Part of a small language model's weights: MLP 896 SwiGLU, rotary positions.
MLP neurons of a small language model. Each row is named by its layer, matrix (down: output weights) and neuron, and shows model dimensions 160-351. Each number is 500 + 40 x the weight over its row's rms, rounded and kept within 0 to 999. Numbers have three digits each. A neuron's up and down rows have the sign that makes its largest values positive.
After each neuron's rows, "raises" lists the tokens whose logits its output raises most directly, leaving later layers aside.

L7.down407:477465500481495558528554466491438438501498556451466503490531527439476526487431502525483481527520507526561510510493500457532589529414528486483533486456467544516468451506507462490499478482485484506554484527483454545464536451461502553548555496537468493540528550518440539535505597442557541414519517516407521470540481528519520591470502574486485528552535501486486513488554482424472487567493552475492550506466451496526523449442408491483480498554542546512494492470505472533509476556523553490478542495534479456463496437534538544439621498540494544496459565480452504540545416455505456461
raises: "but", " Website", "eurs", " •", " Track"

L12.down105:473499482539537512529508521514456513510529434503447533537488571486433424494514478495468536494443551540501537468486502463493539538481514494509524448577497523474469505526521549565562486548504494521453560482519487489531511470574523490465489529469524504558458549469502503487438377485477413506537453609525496456454531572511450483521550607405515514554536511567419497523490491537489443543520388523507475542542472504596493542473459482503524499530467479460477509444530624431557487488510505492519511508475462480462559507525451459517530550551472474560528463486526521525534564539452516537
raises: " its", " the", " these", " this", " their"

L12.down158:468485453477526591534496521606448472524527424543445490547524505480493531463484552450550490578538507527452520497444493500437502506457473518448478505490494602514466496524433515523497446531423479479508515482473427486491499479489407513482468493500537433567544479466505489534415443503458464518532458486452525497502506422423523495460501444531504477502526465557488529461530456497472512583489589543520481501452528554504496459502567625522502587561519530505467544518443510520477521572497533515543520479512597472516526528477488496463422488481489532511484487509558496536570474504577521520
raises: " x", " le", " al", " poly", " du"

L12.down598:518515570511506500506519457530568485505494538496486452464537498534440435447520522592494501577473551521541486490456496490541519530500448449503489455446480568453493551503497517445488579481494486558473492442474445568478506522464499510531468572518478493511482511445522490424540468545525468530482455484537466445500490548457469473492531542524512484571509561437449556474509532505501593562493463471509476533488495502511460532490494557531461499485404418581492490526528529507526452444475572489574499477485482460477405555461569490519563513576492542486488466584477537509549492466507477408
raises: "ts", "ku", "t", "ments", "ta"

L12.down651:547496491535522562436529506544490496594494496490542482498530506481489571459477534553475486471485505575503565492467497539430466515496482508552592498502485459536525557549587452446521527399503509437483456497530478516535405466491481506523471462478558455458492475546528468527409464445450479551432489504518513570489549517470552490531460481524446519550410476563560453529443543433481443457426437496491454474464450490499511561492498458563536476518499558484475496559543471509478541524593499459488489528436492489461589518478505537464500524455493525477504447541541506494540458573526534507
raises: " here", " in", " at", " with", " away"

L11.down594:484495564505517487578525526527462522474465550462528528494530492427485492496519521464502512545535440465520534489499485492455474530413508450437502518512503521469550456479554539590492445578494514515508466453458497506468446543467516457526554467514492493549453524471592483529462519520507453516523560493575520514531456492494472545595524520516470468507482529563543435545447525428455533492521518577492468461416522463547516455503502495521534522476526500534542584519521426554528456506501504518517477498455489536494549430463492444392446481481510579517493452568473468487541552525462469507
raises: "ising", "ize", "ise", "izing", " them"

L4.down305:491423499504524460489517568476512510490482514505481525482482517461518432550511539598506489584447454430564589537553475534522500481550473534491527495523541409580532588484474549466515436517534433467497457538543524485533478456441463532498501495571464459537594513517485437510524497504439492498480530445526497514515487483559460474545579514445476480554545455446481519534472512532515468502532476494568502528456443488427547508493539567482568528492484470541582526513527479561509490520475501546480513436525507453536477506508456553520472507542488472452427568495542482553505509474560462545
raises: " and", ",", " ===", " (", "."

L12.down1:484498518534544505464456459589531516497453511497542480447495514474510463536504519442550509493490536507506532467435537475543448440448538469610518561490468514529530552466524498506471503548475578462581479518506528444481524383505522486515501512486458523472486482541568550463458545580495524468499512466462467540441523513423539492478485455517487492488590470548498487527556546479506539521489459440524578516519487509569488531512561506507517497478432551561501491508475487504513523559516534468585546565487529555528509478498500514476519508435464434546487523489480525507486630537536503530
raises: "ler", "tical", "ically", "ries", "les"

L10.down733:518455469449537439525500458483466456489492517459483515467465525508506473468470516536498498525515490496461515470501459544481539487588521538499495579512462444489532473515514510492525530463506540565451513515463497453537507599521510440527406534522541544486543526517463486454469525456451565470467475502499476488543507443461472509532477599533547526492435437513511457463476503476529471499496449474478461478517483531465494550539544505387539503443407479535534485468510510484499484456482538498469471476526529579429522559505493448481549535540560569476499521575533497513506463461565508486
raises: "-4", "-5", "-3", "-6", "-16"

L4.down144:478492499464502557513500552455535467530434508555425402518578505464560525538518465539473523524542546467465500505473457495509477546529482479468454454505533468521583602455536540459637468518539490549469476501446516465534485445532384434449574544493506555510541489502465466403458514498535552503478578471461503505477511452543491546471507442595494457489560460485439498515490523516535545477525555411527497468517500525536505507410491498501489452548528529450529588454500476502497485477589534479509524564519533577514516491396501526491501549537435515546497568401467519506555524543469469534
raises: " are", " themselves", " were", "har", " have"

L9.down732:516453533503465534522496500515498506499509503518541532525453515548484522538504566508536489499479575540519487493535576595471501433482546581500497434521534522502443504502527530494485502470512537525502547539521499474490506450480504550473583506497431499494520530524513532497512522444446485447547453463594513484547426442529480457465431477504560516488550564504482513525566449441451432542477554620534504563478421435555469537516474472445467507438517432387509495545541484433516434580487504489454531543529506554478498475503524536523548544580599448490492472356554519452451486522515510545
raises: " others", " way", " other", "nce", " times"

L11.down191:473458524476488544465511430460556521524521528495500466463481404510459516523478446506468524475467476442458429438516426480546404495398480449497547517546507445534451481467550440406514501499379507528479489474504475512482481533500517487532474547530504464456462556521545508545467504526439516461475541522473490443512476522506550463484548541522535489464475435560508555485494521474551459479538501453559587531537508468569464448542431531509516488481450468532480480560416499468527460534532440488572496530536489480544494534509469486513552485507465509469510550556498506513516532462458588461
raises: " schools", " titles", " features", " athletes", " films"

L12.down594:454512527521443552447484462513469481543566547493445454546493445521506457548516486440498533538497493501579592552480554501502440505519486530546482532562519500485486478526492496430538530396453498513495433420511543484451453549448520509501466555538500485536555517504431445499459560483524531491531455495500524431502482521429478462493514510440445502559529534522481485513511515497499501487520426538528459544489581510601526580522533625439470445414488458563427533516467549496521448503489485527480512478511525493479488468486532518588494497503478438547481567565547521572489526467554410547
raises: "mi", "ting", "ry", "s", "ran"

L7.down633:505449507500470487572463533545487541555505479570494518499461513556507564429524531438502536481525450514529463498478482478478444504487477527515548505481502501462471451440468478490538563511517582494509498451424542566574499518498503452463467501506473498537401491544549476463467494576441518542550493500455479480537486553458520574495541432496507474503510511465570471455506513448460527496423424507515474521466457588466527425536435385450517538488437533468540441470423583501468516455496527452478562497484489507463498490486496514560554536437542530500509527492410439474469429468539502493
raises: " whom", " what", " which", " something", "whose"

L11.down167:503490517522501461486516489503550440533469454510546539558476583574501498470518531499473547473531480459509492518493448507519461540484535459557486520475503535450486476524512494506580561541515503513496539505561591461468523486471530502433433505503446553510474471569480433433531507532510518463551467515497517502478473441511498416474517458489471406482613562471523480475479615492494543517529471525512515530489488421530472580538530472494481554522497452588488567515483460514479475529551496515539560511510538463511447495462524554496446500508479467447443516512471512547519466538585550447
raises: "y", "ele", "och", " other", "oi"

L9.down825:440520485489515451511536476500566466542522464457497516457454534557454496532480512523544535544499501460457444533522492497503443512540486490429516500510441567453527452485478555469503450495423506473503544487525552509434475497486419466476577578540538527500553529515430493524514464482516399476436463522461496493501484477491539522443495516487585543465511578566548564521557560559440485457505420469481519392518497527504462457562455492495503492477531415528530464425484544445489505539467457477501473508487480538524526570484577394489441569505544489513567551533515553505521560471498469434
raises: "---|---|---|---|", "hou", "hara", " 1", "ions"

L11.down50:512511493498466486515572392523503519546550498526520424534530532510486466480407482483471516541492477551544492532491503575469542394513477471465462496492452519527470487524493534432588525577522501597484438474497519521561517495424494584577512526436578521431491490456512512476534551503511548518487494497465533502511471472521438496501434518604470585500529452554485511409432499543500605544438540490458515449576481490465450473479525530523496527494495503533503525547447509453430431514477531547566479515506553544509487434551545472526463435491511471531585533516438541536475544546505526515
raises: " 8,", " 7,", " 10,", " 6,", " 5,"

L10.down588:451520486443535507475494552584475499481502545475534470533561597532497497469416504526527507470490554546504487484560527518476530541497483560450542511528537471521511511562523475497506480549481494517487533471526493478527434490469516509454523487467519477471493553474538444427486602543492476464498476450538500492525504522449497528532503453512478501489462426547504533537572540515482522572529495467532542416502544441480518510486511539547524548465444436426477517522521524523507474452479497497568542520488538482607490505545518527510533480533570513460544532562519587536532514499484495494
raises: " sent", " sold", " placed", " taken", " replaced"

L9.down344:509519479472451560499510569482508615470529514518487474516554443463517498464504552518467525472479482501567525503503476472540453450533540486560475532449606468491499534458508533486498525535541546571488511490529384460507502525532501548442471506471494505516513533527487500500479516524466530524465507510511471545481465449497473477479494526526488535516474502482482508498524497526456504491503483510463529529530459486467476497465532462544479468435558463451544510514460479540504533465624480455484439473387533517594472460542554491459537561517523535520526438497593518510535514407538503453
raises: ",", "s", " (", ".", " from"

L4.down562:506479487455525558467532534526524526470467533486465445501477448458571492517515537563486490476522457477501547510490517385522511537473544519488453597506489545381496483559489503548483462492476430498491482494479469505528486521446495419500456518520497518561499560455473533468485436504447545405502480517493480558494377476501522436477450403511457535499518520567519544438501511476484549469622488525434440570484486520549495496439484529526575472510479443482495493481502528517490513527464535512516495514523494507528614545569544530412490464451574496508509557544491436509496535541471462509
raises: "ting", "s", "t", "r", "ts"

L10.down738:463500475461488498478494470526422474504582449501533484449450508544540458501500511520478551498422518504439477523482492502501532594505530488529543514498430533457496473479577494459505416436484508440442469482499509447419515555527558467479547499566478482549585537502530530636545406537533453492519539498586569440493524483516463528479479526547485495530468542438524498499580485440540529459531502544498478487557560523524559437561447537544539505507485499505501454472530413586545513516462510472424506503488493444475428506504451478538527454401559530524528487493516479498479471468558481557
raises: "d", "red", "n", "ned", "ting"

L6.down739:491564507419457562521457458482590555459514509469480465516469453496499579505455496520544515571558463454469513485515532464389549586520550479517486530499514445500535503559506497498466485504553527408512457508446495478489399515444492484491535450475515490510468475507511495503537568489588435476506485466471542563555492526380498492496547507507441487522502489431494488490520500512531533501517497427441503577536519461501529406469550478520560418471514523483462523496545516477482501562420460423552470542486494497489531558503497543472501456513466437467511537517497497498476479512513520507
raises: "heim", "stein", "mark", "kamp", "au"

L11.down660:464492445517472527533515525548559498477491500501382476554387546504547425498562562564512559525473496501489510518442488518523508565511430453551585516550507544514426476431443526537452484456510482525478506495588520465489520488585544505509502457497456484582426546551481481491505460533499480484415530498458474489517511592569456510498528518473548481556516585506466525480474557540478455437566471493423593478486495446483499565475427483528549484554509521470561449378494511518441540536453511526545499528497491416512458524493530528580529438553443482428464492497468490517430562434495509534
raises: "e", "o", "dal", "em", "far"

L12.down148:486479549463476582396443513537525547493529518461524493511519522478485563490499504506524463528496507490505498433510498517490422486449507472423495507476483453488441554476472529506435452456444501479508517438507463494529508440518465455491522554542484507445517482514497466553507469532511505458529461529471534486496513497463534571522541498517539436444454472491501524507544463516498428532471506495492471561472471507481536478498501450499485455540494595511457460518583459510503521520517532465547505507485507442490518473475506492562390518449499500492501475631518507546553544485542526493
raises: " whom", " who", "of", " −", " +"

L12.down55:524560463502533529518507480550502437560496641517432510502515514515569495496558462489484492457442511381549449477502504511581550498528478475515474429470555540455399555503557466501454505491483523555469498543487480521546472483532447509526440522489487550476523511473457497513487477524485507477459517494462477486503523471542544501501502499534526532466562586512462548585560518479545458490491570548438504551429507547547491540511431531457516513488447501446524548449479455524468554515471485418448505530481388496560523530521593518500552452510524516477482494405471555461520551496524589532
raises: "ft", "ory", "rap", "ore", "or"

L5.down534:495542439510479484584530519534464525482467447506417492458513524508516469476435426537528479453502434534453529508462528489460525442546462519562497543463479537466440528602525502602511594474493515543510555572526451546465497475503493451398512546448550446431562472443527486564505469571592496466508550581483454492470475481494500500458502524525523569538508553496474475520480509428444549532489516486559488506482554569556494510444516511529529440542581445515561579534483547528477472535495459545597459530487603496506485533469459529516546533540587469504511567443492536490458507544513513543
raises: "s", " more", " longer", "ther", " less"

L7.down762:521467485481570502484476496529507438494481492471500540469420493493504497430507485480471535452560500475506454474478484454475478520474532455543503538477522511478569512574431519499497483451561529523499549508450493479516504497477461553505485498449447497474460598491587523509493515609486553540545454497534520496518491493476488495462570509464495551404507535517435480414539543519588521471528495468438442533397461479501530525450500535544482477500454489493498504449484551494496501485441426482498432492442452559570537558475511468491514511564551487397465547471563479501461526550565542499
raises: "est", "er", "el", "ers", "len"

L10.down289:527526461485495504486552521465491500455478533447491472443527431511448486543496515497514463444500507486498542526501500521486494502558458593526574522451483514527479464453477495529516484573500484497487458488495468513458455456451504518588540564482513454501531504439490466508428486532460479463465525562563506512478487388459485535490427513426498472480522537526555486480482483478476543485496509549565519519569474550574519489472542533525510535452554506435480474550470543469461517525495611482522510468449568523576448495542554535522458507494574525537463527514452393555428547559562514494
raises: "rn", "nd", "k", "mov", "m"

L4.down356:447468508507463443545530531533495472503525498463506559442556501493492429492512512441550507476588493475500542494519502470466483504461425514534487544499564513494486508482453544430427413441476514577447455448528492468549510588496421484516502479536453512498508547436575514437479589506442491481509458473481474534478466409459487512557501541486482483543509535501444494473540506512556491507522463492540595567454512508454476465468572522536504539488515464550553414509440456453504518491576501435532554545499497538550544404537561511551500494469507508553471481442526482539463502438479436489
raises: ".", " |", "-", " ", ","

L7.down265:539561515501538404506507554517500491502530486503508444515542507469554474506509517517540474586550554479476520457535498433457569482522536568434502499544525583476438505493470546504468531533564478481445474438553583484510474540478467468531540531414468483484499487464521468508544489486526446512496555454551382489453497529508507547439523499546526514476506493497510463529454487522460483503466470478475499483522543507455495503512490500502542489535546465522480523462472467433500498488578518540464599502533451524537498510502526517521542515524465509467569533459525513489477482486506516434
raises: "er", "ers", "ery", " flow", "ert"

L12.down5:463519485496540519512516466470500462486450524520510533505476488394503531572511511507457449459540524544527532599581531478454488489524455541480558499460418572437496494501504458549640502535451505497496482472562472461500531522556505524514588474516486554516557454414509506437417502511442491522483463517472469429494488380477556521500510526550469501521486555447505536464581438549518493522486528536493511538511498485513405512456480446530579471564478492498520508432487480469498540475475524507439510498500511452528469489460493491539476429437552532476442509489500574511562557455564480462
raises: "7", "5", "4", "6", "3"

L5.down634:492527504547545431535558551556490517498449535417480502528471489480569392515513564453523502488516536481542485580502458476493460520465531483489514574454541615476529491465487504516582526487491513543485466522501484498526484476686552448503517516478500555537469425496529503512501586542464522536494448588476552489461487437522457507487486479397546517489518509498437480497542463494455475510461485535518541497544495541478533522499487461608453510453554500574481541498481462464495501504513414523451546489481487496526445541567494506510635504524573492480472483512548451524462509541593479479
raises: " father", " brother", " time", " own", " original"

L10.down165:481518532469436401554439504456522460480433496484488530486506490512535554462503465517420434475512521488472566565490450515522548490543507546559520531447492518533510562479531548555498568479495466548518420561497490536549481461445455452508441553601500480550566438505497461524477524543439600585513527411502523515516453555466539530391498477498477497549545576516488465479493516484484491480411483476511493439494452483483536491520506413511555517500526508494559470521525470537486434505483410493445557463491555432465485562445487514575489544620495502582496564510519552538512502522524506479
raises: " well", " far", " down", " outside", "ped"

L9.down722:445485457511556490483478534514493500471411519495560499419493488510495467485515491446576520519610498543487487540549497564479563498433450489590424456499552525509486538528484535449438540463544576562482480569461505501492550512613504493523555518465526501474528456492495477474467490510501474529488428547520491441476530527490507465479460504476518435467390485540543493455449559577492545497508497538510520459480432478524511518463488491516547576538458583534486531467460464484433512485516470476516442582484529527481472558582481530537442512501485535482504506484515559502485532477520453502
raises: " \"", " “", "\n", " For", " over"

L11.down553:541472540413506617502463528490511499582486502503473511423505576461452537562475528407572521524449473488491537516527458519527476522453513554530441592523418533492508442476456523474493532458483514476483442514558510445484484503480458537437479476448458483477502452413450538562483505543536519442487446428490493551603477354547518444587483487548519502581445525457502521446516533559525462518499442538522494502540474464488473522479489504485551468506554436496565546411504550542476474457403469532523502482568546527514568472522516543450509495532444546495510519479482504493425542438506475381
raises: "8", "6", "5", "3", "7"

L10.down210:487505445488509528429494561469468492397538452569513517452459510582436412483557451453512491454512454497467525501490552542478464495483510560552538570460540543483514490502525482630508499508522497438527484489481484476431521525523402490501543518537561531424525480448425580577474484530519486541492405472477484498494498510488522500513560478474548559498520546536488475447536502413470500497495490515544490505493558518534526487483490467474462518502523505573499445460497432506480440476494505511408529505444443447470564435536475513543545502454528508542502595507457543498492509495503516475
raises: " later", " afterwards", " days", " short", " months"

L10.down72:484550556597554463530568497473429533502586518496453467521508544456486496425527441510559547507458590461509458435494527547451482506457483511504526519427543500487601474465531507455503425496516511546564519563476538500494453477504514482536469527385537489492460500527423486465446495551489495441496495457584446576510485480500511552469476521455445468442463512441498482543479496458549465498487488482508509423506557514550475519509468500547479472485491517537535534473459534503413494502505529532455521427468574474514460476452549509493454520490511449467463522511543561544468474511480522544
raises: "ene", "en", "e", "es", "ey"

L12.down541:521608509456493450489485569511514456529484517516486477455521513473444493513484571487484464461451493409500497498504401503550462511488447485528517518537505494597482505517594495451492483510504521517525465493519487492467522538497501508476521495568487481525546466568491499472521423557509510506460516500449513496388522147533567480498517484504513498576469447512556518509497536475427527522492497515475546456535535502510500482448545551520566516491387471560471499473506486509491558469495547507541505492466489527467514589522479473467677470440556498524436572520488509504507489485498496485
raises: "26°", "39°", "34°", "5", "25″"

L11.down398:466502536513525501476548469533486564515476510518520509477530559503484466488534496502463491512484549458474471462515410537501472531508482481581423500492458576570500500488476492530546490487470570519535477485599501490571468542485469474570568534498473440550509556562467515508424455536532497506514463502509526497473503520508508527532497527529501531509469521462512523538507492523468479499521516470495540601486510601540431514472510525449494466466564506510436422518546480457479519505462519554525471519523490479444516530545513543556612515419463521573422526471547549552531436506498426555
raises: " fact", " lack", " need", " importance", " increased"

L7.down806:519466549580519447484498475499481431501494551491484488532479511466526474442514518481459462476485467533483542504584472491510538485478507511505503502509465508459475561534567462522562514484481541490525485522605555473518543517460480424518483508511490551558496438519471499488543494550522440456547542581488508523491488416479504533505483501515502542510531463464553517523430491487501500521487479502516466534501530430511465522576516480623539488549429476473554483520463456528479483533522449525488557531526480466505498463493563500462531556506453454481552565504427477519536542514491424533
raises: ")", "),", ").", ");", " 1994)"

L12.down780:525501493539543412463507499523521484471428519497431480486513566496467533476510487560504510454511494509519444483496456456507546499470488510484473556456536542494462479483450520498494493524400527504531536429539536456463486425450529493520557485454487569472447458495478498500465496543483468483477429473537566528507474505554441493477523499556440522432567512445540463488527521490427481479522533555412490462440488498498453424505507500477459499481493475522596461459461506500441499536537467519522476480499530439434504489537448444552553552457491483517535555516514507485421534479431530508
raises: "e", "an", "o", "au", "am"

L12.down10:507453508518498484440477457517543573458533478531563506544530525499526490462482484507489524495485380464527493416428582444527384530527468551449401563526455478478460520461578450485501443570562484480535458474483529544523497526490489407618542459593478487497526501462468533464487500487525595477579493519505429522561454509520477512458510482436500470568547485478508466485464479486508535510520469454481477536545535551517524451451460505422499458561514502430523486469574532474511468531426528515463516395529517480445484504533490539520465535480467523517496522525525444491494499520466553518
raises: " which", " them", " these", " whom", "nny"

L10.down27:463476506503545528462531555487478576609449483553510526507500542590559549477597523472552542499482481475490543443542496525501484539450530496513506506455480470512536581526554511520377532526505545515477462532581516590473481501522487482484518539494523517492498546526549556547457514538470491483502548414465527555537502483550571483554435536541477494449551560551518467520553506520483510540564475542502526530413510528533484512538494473489491491542488549550535537493516471470535582504490487506477451495552525497512502461514504568521424493448479447461524565478517468513541477443463503528
raises: "ory", "or", "op", "ob", "lly"

L7.down462:494517496555579509460549508458530526584492444542544498456468491561490494518554596537439550471495469432493446446437557547467531473446478517509465441514426510520506516479499543567488529475498472487452575447595559530541540455450439538514434558384458483478472526462406533448520566481517524516503522554477473492509522436443498512460529531570465520505541455474481510443512500439454502478516456432486495538446511499496530569529506479490514569405468471490503512414577486404548477510599456538445451432441446552542444527454518486457544535482559531518467478495491554517543539497556532467
raises: "er", "ers", "ery", "el", "ele"

L10.down538:476549482536482490553553524509504528510458541493451392492519500453542488548540524582471461447494494519544446522522492510479493490467559501484518485539469521533537516530470496516544480492486492541507504514505528538561535535549432482466501474513468479443503480537471502510519577482578525535486583451491446521557463547618494522541519486536458406422484419523449531524520554494505476458498510433496527413530356488517505533499490428481406486471572471439559457537497519565521592525465507491525459533513517438533528566492486559495439518518519462476485521595515483500464539450499548521
raises: "ery", "ates", "es", "ities", "a"

L9.down133:509506501479480577484509498464541512584524548474495555486510494520532461491512443492454495516482491560510449526467529543503553472568493516495532528533488448552489518515477521492513462464526506513445516510503502487501442473503481523518498516465512443421540487484480461493451457499498538497428448492447480502489514490510466468421477486499444424388544342457518591537473544523540478486539526491496509493402548482512458523475475437518525379533488449435491550507435436522418509474501570447537538458482454486453483442577502522557477517532452562496481496443500448513532505493535490562
raises: " are", " were", " begin", " entered", " have"

L6.down494:514533479481482479481558509365475537488542451526472449530483483527518489445543533482595520448444529545516463431524470486537475508439445551522474498466542550467533442460489433486475506511536499518514529539554555575509384502439448523455548547477478552517560508481504570485508514493482499476553524492428450554602468444407486464510530552542491460447448413466489469488572470474548402410501489475509525486468441448545525483516522493511447541492566532488526508584481515477472534584485522368501557446520525463558469506567522503510473514536520509439578579492493449485471527531484521582
raises: "er", "ers", "en", "ock", "y"

L12.down98:518511470566537497609491514491490430541493494530529494548551445464481457427543549467533575504493496541507472503435488461502554525556494546542433534491558514532467516488504509509578541392535529470472512475470559540524491436546534538527539471496514521547481519545508452527520477452514523562527520456498519515519475553525487530491510471547519532529413481483501459515526467513641509532556535523521449411495500497491494548493550460514564471538432482535477507521514532436512458510430471512435459494470510516475605549448501487476537538494500505518505518426463491528539530421410492513
raises: " number", " #3", "rd", " No", " #"

L12.down605:515467541432487496517513492484483556514485499539500509543482502563494501471530567517488551604551468472451532505448483528552471524477509425463497443473415502441465510510577513495459429459497496486487465519464428502495517497523537416492528502487497532529492443460586514589506577447533502487511497521472469518447493460497564550514577512534476525481527550429486544518481498553602492480504519602490523500507487511437550527490500514479533532461508555518527421480568480611466468553500531519623538484453525497433417476512426473434481537470518478483487564474506466495501534540458487545
raises: "ise", "tical", "tus", "ising", "mental"

L10.down241:504500505435533480463490455521553496499504483549539446502510548494525407440566467536485497550539573455438464502480587483412461449517539513517479541454491520568544506553547517527447486439493548522547513503409507519468573439482523513558392454527490412475593445505408535525586566582490491526475530496499514558503473529419482546507456471525552495471448509496535493506535484547498426453429474506483483483526510525522502525458535503514472548542518555434526538580471526476470436522497505462418466491534547512504533468488520502508515511473559533537537491513451521485529443510529552554
raises: " by", " By", " after", " via", " during"

L7.down715:504542524531466511534417537463542456527503517523478547487436455524482510477456516529507469552478556464494480509453494564486490472542509403573600511494529540498524513432469514486517470544474531566474491520492520496566530476434542463476490545519554466478497529523454408552497519541425494503424409443468514473526452553534561477457529521496572523599573545468483470498532543496508573534510477497490447453509564530449505540444476467499499533536462506521525450479446535549497422483516502515458533542504449529648474470506480492592503539481493456525500522485496591534455614474445535500
raises: "e", "es", "a", "o", "ea"

L9.down174:510486476515485493533473526532519505500494432498427486484382538434578495491568496449589530521526503534528497495491463499468537487514429532531569498481475540464502562525440474504533525552547490567505472505533494506575491478502508471418494426507482484525503529502497444498501534486510578521510549488486493496444548518560501509548485490577499524544494475446566495460503530519590531505507405555556469472498571547498522499480470448559517460440513467517506549471450506494480509533524487535604559509445500451511497480486465502524487498576482531519518499472444490475499475523553470461
raises: " ", " and", ",", "-", " in"

L12.down344:513486577487514518503493483568617524524483497485508487473560386530550523514476521513438523556487513472460514469447547416473538479486524467505481540526481567499544461519515483449478431514407485470527506476482484500464463485532438464517477477528466487557445500451515469444493493492514467550498509484506548518549483323503474539493487447513469470479491546493490567456457506519550454546469603403464423534453477553499470509511507493546493564485526494511561498626510489521513516547438462586492500503531423514536500489450464526520413505520493457549468482529511552543440496529531508509
raises: "ium", "ion", "ions", "um", "ial"

L12.down870:469482453531515513486560476486523558579559506442514458553483496507522509489486487461449481477508524461493547521520519512460525460435499469619491527466455487462516536527438439460417477518432508431467457529544508440504476436497457517550511501467469508521507412478468539485466497515498612554506462499494497422470506439445514532476580485411534452503483424491523484493560494500508486503538486498521493403480538503520500443482509464509528444472558535456427523543532434468516559559468420508534488433540537487556456553472498496553491564493510494532528503497497457507456501438540463496
raises: "s", "ious", " decision", "ship", "ling"

L6.down250:484486464530495551464504543486591530503462505548543499486440465474471468591485485470529502503436518475479491494494468589461447491520458540483575568520518523542511493496504464496558516500455564550477549513514470551496547489520451460495473565487534559492460497536475575531538450455525462457541447493472511419430484616535515517400471478505498499555506486593550515457495548482507466484546464467594453539497479486518578538537447441469489517507568460506431561524497546494543467496447441520606488512489516556502521483490427574511526559559483457559512506512536491490432568489542608452
raises: " times", " lives", " other", " items", " people"

L7.down425:440561430524524488484523442512489556501494494475494504485511483460539473509505453565565504510481525489493494450483489503517406511548536487557465519513499488480464552434504534509420508495464463492506534554489435448503557464515490465544543483528521544512584462517540561595466552547471489445538490500535485474469542494491504538402445525525516489544560513469490474416531513499477507534510472452495505519485602447458480493510480512466516439497499437498518486470590521515462480446518397443484505523538445495520458542507490508452503565450500533459463511487436480438535547538541501475
raises: "ed", "red", "ious", "se", "ned"

L10.down342:538448541508518516474467517468503511453384474502449470500504486533508402457499433522484494496459473505415515433531447496591505492514503530484491512512531471575410535501518455509521491472454503587517506473514562546481512534400422473471523549579494510529476468508434545476428534563423519512482439534508521516557509470455470551559485450480527478516606687473526506476476479441531458471544510566542476456518539540511534458603540415510480526554430507469464492479457429509507494447454564598518515452538543571563475509473484472491490453428557501506466439517471473535477528546493502522
raises: " produce", " find", " reach", " occur", " remain"

L7.down645:506440574451490441512461500452493493552487524544526544471471495526487528546551477568522554536539420411498486471475503494470517476413443482489540550546486504494549478520490471549475576509483495471516483472520494431412452500528535439531472513455444560490499471513580534468491510468401498482571428503530478439497495538506475525571477416562466552481496493483541560470555571478548500506503470467482501481549499510510446492498509485466536485546479494479580534524514509402481526486533540541529527456471535496512503471481555481470424473545485519560446531544461502529451516427544537439
raises: "ally", "ple", "ón", "al", "ary"

L4.down732:505451461526527470510498630561480474554484556513406494451488488498484443469462548513455483491459570521470501452483525491511551503488483464493518463529430502513517468523498555542517572477578610473479439467459478484529535530479432439533518557490473492537470510551508492561484476449451447536514508580564499518472428542461495477484569554417466535507448532556518511511476478514440471490455531521537513388498481557575471512474519484538511505519457627483472522494488468500448551496524493485429478505521479519442543472489499471520528475489476468503565492513541523564589477547443535494
raises: " their", " him", " them", " its", " her"